config.yaml
num_attention_heads: 10
positions: "rope"
init_std_qkv: 0.029
lr_head: 0.00693
warmup_steps: 200
decay_shape: "linear"
MLP neurons of a small language model. Each row is named by its layer, matrix (gate and up: input weights) and neuron, and shows model dimensions 16-111. Each number is 128 + 32 x the weight over its row's rms, rounded and kept within 0 to 255. Numbers have three digits each. A neuron's up and down rows have the sign that makes its largest values positive.
A block is one neuron, or neurons of one layer that tend to fire together. After each block is what it responds to, as a language model described it from the Wikipedia text at the highest values.

L3.gate1750:136126103128121093149022105116191093145140116145172169181142114201133154116124143109120119138079092141133110118146097098163154207149145090077133138197120086141139119122177147154075126122118074099155118140123150110175135138192070116087084134123104166177100160130142122137118183135108169106
L3.up1750:035046145191130086131087162082187191156156123121226084158141102063097167098121135063190045129104132120078132159138124158164151109146115096088133185175178157117086079089135123155117138136097104072156176094100116145087080042102159068053103121112105161111088067109117143092135181160144068175
Responds to: Date position before year

L3.gate1104:107096137094136185125154145113102155132141145130138138183126108148145098143115176125120202093096142162133119126081109076113133125126164043108153199136119124058146159086126143183095145154179096134075100090156142127152149088108126152076194132120196106076143080165134124177129141124086180198
L3.up1104:124108107117122115104159163142116125151145074152095160169107093133135076142110077175122136085143163149118083142134084142122158127124089154081204118132109124154096164138133101174166136131138176168145127138093096112144098087166152094074162118082123092161157114098092153121157122051144139144
Responds to: Hyphens and colons joining items

L5.gate42:130143139087102123067107096173138142132169126090121095231142148071124102034145131138082104078145141096103090117100164177158108122121083148188148081158162133122116075113107107152113181111135172096109119131141137171073112147166118148116106203090126149209118135124056110134062127072126094153
L5.up42:135157142144114085147148177150178144150095132127108131188162180130121122109131118129149135092136141155134176120153088110147101122119153169110123154122131108169116145173181113201135145125144158132116114135183175083234145158118083161108093066141115089125160144141105129120119122129123040086
L5.gate457:142176149157109129161128096159153079133121122103112063143122090162118108143177132123116146198113115206187099122147124148149116172146140118161117140091117117172169141164120114144124118106201133083174116129130131107132125077111139125156145110150163111122170102107130130101144132121172132140
L5.up457:144134115217155149092095174137118167092093112100099093158136115114066159090096091140141106125112155182124138147091074165146155140117103068203096176129107102069141116089103179134166122113169162123128168114120153107150170126171112117138107156124152164107134160047119132062168164174108138102
L5.gate690:143127086095140110118112094113188106083198139100078086145169170153073096106065188124129120110065104162131135134147120082134177173117138111076124139169127138124124143160103108192114091150136112159132107110140135147082125183147134150118119133098191180132098190127156139142129155159094136053
L5.up690:102055072143125119167136054129074097179083122091044146068161177149106042143123171130074151107127144126153164173124091135121127189104110146132095170128102118144175128192086111163091100138175111158137145107162160132101136114118165122081065189148137179107143113102105145152131115102083179166
L5.gate1057:103071182142068138108138099162073128144111131121178140101140121181068076133131107118119168167223109128143152120116121097098099195101157111158176167064132144121073197112085135059209131168130151170105096147154077102149141153095138059154074130158149092075149122103119187037064145126162089077
L5.up1057:130113151123090122087175092147180169095115205105087116191160129097149037096101149143143191143141098145140138139095127154166071079098142129105073150132082117164170087130104112118135108085132148164148100064156173117132162126151080130076072173183128154139180110117129126153144147123097081179
L5.gate1542:119045126125127154071167046182128127114136108176135139135140159112175141128124110148105066060123144112104113096096121120088120140175103161108109207112161163091129097094167142122108132145185098107155160156147176103154114134112152105152163140089114120162143154095120137115138136090136099140
L5.up1542:131090112085183126090156132165141135122120097066093104100096103089168200163084135138104133121107144126118105141153120104068208080112089130162116147186120115146154119126144144145175092200134145150147138113111132118139166196169081158118150140102029164112115150131089084076104166107077105116
L5.gate1680:105098129101145125180166146114160106124142138159126131127206168159130074133106124148067133082136136167124210109123059131109103177108150121172132112119144117060166109125088090135155128131078098099117141164156162069117072109127091110091177139144117127113145112057191095133140087111186159067
L5.up1680:144145102132156161117127114139161128086150194141120163137097078166099131107141119113150096072154140099151095093114174135152115100126093101189116155110098097102096105113177159142126103134161108070196130178131101127163144077153139183125102121097138129069136067177066167153113116174195093158
L5.gate1963:161101123124164146117088176088125157097124108132113090156174106126154143076118079217157051070154158137148091143106096159113175055113165070127161100146126126163113094149075141089150102143126095126095132131129083112131116147139114129072133154198148139141189108138114127143122159127105188130
L5.up1963:122130160156122094139086098139147113117169106088165125133073077131125079100109088183075100112071130112141142097140171128123139132057153135161088136082118073073111152117110153094112092031165075100185131061098180157103181098082100110105020170133141169074154131073119149105068143220074101084
L5.gate2538:101119135160100132125142074041130166166123127119125170046111094080164140129088156178162148097116126121139114107179180175086082097151092083156162102080067142103121120123105169113074090090100153145177161159121188069169094161136083077074094158174159178095101137111111153129158151111150075165
L5.up2538:080123101130111125111122120153183122111125086053086100107131131167172090132108118093086134090084134104119126146136126098129132106154107174090106137083120206121144117110094147107174100090117081174086081151113111138149070108109116093145106120132096147141147105174144198134140138124204167113
Responds to: Prefix hyphens and headings

L5.gate14:135149131149086204068076148108127132147128148118156067143099110163153146086134125088077143098187149133195159138231124127152149148146125124099147073148122169145173121126148072142175160123136086106157154085102144105061131074147163083086147078110116081115128083101133102195145140134147133129
L5.up14:058193203243142114126117182129103152154124149133127157120137110086181128138092118125148117146155137131145150109157121116142193126120187121045119086244092131138122143089112162110123149124125117137126182170119091088125160136108212144152126143116050112138131175154120085130124137169077127072
L5.gate221:216112089188133127121108171150092165106123174152088209196147130141124165127127140096058081142143127173144211058078097188133134100122099056097177072149152129130175109121140164051122082070112121106146130106201134120123137095160104169131128163132157146150143073143169167134073132158191141137
L5.up221:116149151146071102144106114135117125180116093121131127114185180174119165089194111139119121093121131103151133111196055122126149119131109069116134096132112097133131138115098097194090126130130167152127150150114160074187153190144128158124140076127130215153107186133136134145116182149180119130
L5.gate329:111100150109124137095149115113149146137149116082108112139043072113136175107131105138168154104154129115138099096069110121192187127147140114145145131172108105092100161140121114102074141156063099158123153170102115105127136131111215177170146166121139169138129126134090173161136075109090100112
L5.up329:089166097134116146106123086089079137124125112171138089108173175121124136118149172152101138149147158144093119125114125082159095145097161120129153101135118171056188127088153110106101110147096085157097153109140142122149145094118127117140119119101084158112115184086101088131105111155069141099
L5.gate1125:128126108090140139101117184123137152119098141155146111124096080065092139149164157142108136077134204139167148096096050154184147101141155201116167123157140123101089124163156144143082142102137083150143108154114075122067145107182066112080139122169103091120077142125118157132162179156070088108
L5.up1125:109040125128130153102110096146121128124117136113199181054172170105128140159178143158135144106137129134094137137125097164109149067178131179178090082145155104158166057149127093156093181155108169130148137089102155152103180164174077132116147123117072097105076095088180124198217173090083112142
L5.gate2089:140127147098129119132138118129133117116127153165155111115124129120108113157082099117128101169128152095133108185097088186069121151106134099125080153114077141125118093174089135119172129146100092190118127075095153099104180193144118118111148091129137154147123144133108201130124106071111093126
L5.up2089:167120116097103114126117107173139170134073097134142132153149099196113139170140167105145122126173171134105057116149150086118154151099151110115125135131119127107151078147125189086156126136138046153192162107143111175119151150073096147144144148143037125146135149097134134155125130101099119134
L5.gate2148:133056152113191180184097206154156153106156129144156143078127151150142041090115134062153149151164125086065125129165086099091095107160136102086180066152127106186099119095128147147105114161101062097066143140155137111142114059153140151115150135106149104182149114120145184126153093112142076160
L5.up2148:106110113133117111130115132138153064149111156086083143134220154108123157124116190148154126085149181153122139170141114092145128089098159145125120132154087136066088167069164128134086146075112165080136128071111115133081098101134130104110120194098120170147122165090136147144125141107090105182
L5.gate2194:089173096096178138163143147150197104199082145142160143104138099109120089193124147137096120171092147152143176138122110098128121149153126143107072179194140106133064160102177163150108072089053152221147132123110146143133097144096192109142101148173147146102060179112116131143114131120204134153
L5.up2194:122125143151115149132120142102160107105101151126135111133133119139127138132167115121109122148094143096143163118169128054148120137099102133117114124120135153139134142120130151132160099094149115109073063088162083152117125124120143105129153129166129171130115158129115084092115210105129088131
L5.gate2480:122099103140119128079153141128115156147168118150144130149125147142122097043106149121148114158098208139134104120104125124177184134124177111111146149158123139169136173136134138149108112128197100138140116081103077201130138156153139103100093128188141113102102135101078116050079091132175111106
L5.up2480:090142134138127139120091145118120113082037094124135126141139214091126122104161132098098084086110151206143131153110153142117207150093154109139126183173153162181152119099172145166163137153125079125158148108159132166192154158122147108108146137175120100092117135146094161097174088123147100134
Responds to: Date and number separators

L7.gate117:076110091136145129148099167097111104146107080182112095182152117177150177087079137162164122146116119072129164078118089104185103127159153131205166134149127114109118150136127139170099142187103102115161169171126153088152082137152165104096127102158098143110087104097160131104130102148140136114
L7.up117:181184194145129167133105084074139163175080097133115142114116089111136101062087113146130096176142179121134186076147148132126164101121151139164092131151144128101133167092144161130040109143136111121149128153131103096147108123184135182069141113158117123135114046099152158134115131124144149123
L7.gate545:086179154076161081149104075107118116148157135142128115137119095101120162159164120177111124135131159076197072091172144136120127101161087113136094224110178132143073162100159088104130126156101064119144057111161093104136057103114153091153121127137158106112171101156118126089110175131128117106
L7.up545:134126150183129111103127141145185190164134098123166138142138088188146133143164149109140185106150195054134151120165141110098125082132148164116152117112122104111128153177111073170109158103151136092150080162151093127159156076134118089111138126149151142152161106099114106168137118190160191096
L7.gate799:151160082116131124134154119073095118109149097150156114112151140174118159074112122134106140105055131149108090098150096178130090151154099135083181177163115158058112085121191126136088150191080137112131109127105179143131164097156129140073111076164157098073094132129131163149115094177127064049
L7.up799:147148178136137111152188078209127130087188107104113175108188231186169150151196131153163131079129190165118135152167119143117105138128076144147094108116130112092191179105125125191132098201118126151188162100174162104113106136183101102120081115140204170133123085158117132119133119165122118135
L7.gate810:135107143159096138085155106050107107136121198096133204103133115158171134113133168124099132145120146181128139075214066116145093088147109157147185116123134102122154061068114150108097105114184114079116126152124131138099152132164101097123126101136054099160120153135124139117099155124170113140
L7.up810:152152136147108141109118052153021171102129146101138172219108124160193141122127088114085129052093156147161117137106106131133156142092169069184097114070093164152167157109100182189111166213115141134123122149074173139106129157105128074191153092098101116114130166117128143136113064147162156125
L7.gate918:083148121108139207071175123085162199161172097074092123185109075123142107109122079157079153107122104173073114113135099114111132103085090181164125133124117114141055108123138144100120120099127101150164121065144096150111106146080199088159129148125148130121167120193073120100069136099182177159
L7.up918:145127148156127138176110075093178082157112181120087143140204105189119105139142170143136123172107133126177096101144143114099075154123128159066168185116113100086142092127158068100039143181088112176140142093138163125124159142088125123152111111148174170125075129123150107178073139129149128104
L7.gate1442:146193168185164133146081112104126070153099110097115134078177127127172127147118140181130229140079083101074122074102084184110126187093155131107165133154150135116149169106112143185110119114121137160157158102138135143153154139206237054134104100112111137103128074126069113145110099106098128108
L7.up1442:162129129181122144123135104143082086131167129160133147115140136157111152065130121124136103162091072116101157109141107075146061134108173111122131124139098085132140082094118170115067163142128138131117134107165131166083143183155095120126167181163139131112152051181154108162174125146122150100
L7.gate1784:150151147145084107190111059047109173134091112100116167131092108086137157165114114179112135152158149138088172137151132094118122160122153145153081182076127099189169074141149092148144164093110102169162068172125091132185153141171127117191156115093109161141106119144173094103131137159147095160
L7.up1784:148134120090167092146122132111147158143129114093134102102135044108147128157079160122128184117121104122123164101078078156149067107150132107099103136083100073110172148115147088174183113177134098137109111106143078108187157127167145109111104085101124137116094083075138133077105122097136117115
L7.gate2551:155132191146096148115121155127167141118149156173121146164123094177146181079097173079182091135062100115150124082129120093126183152134181143127106104134111106139163160096139106130131127098133117098186109115162119092191192114118140098153147134162137120140125094158201136139134163163174131104
L7.up2551:137108122140072174199130163120152126111162148159144136105119131196176133134130172071058125139132124168123214048159095149143146079066093121118127205191082135151125103089136089173150138153155184143106134087168138102198168115154013193163187139074158165148146103136143206142119148181168174075
Responds to: Word-initial prefix pieces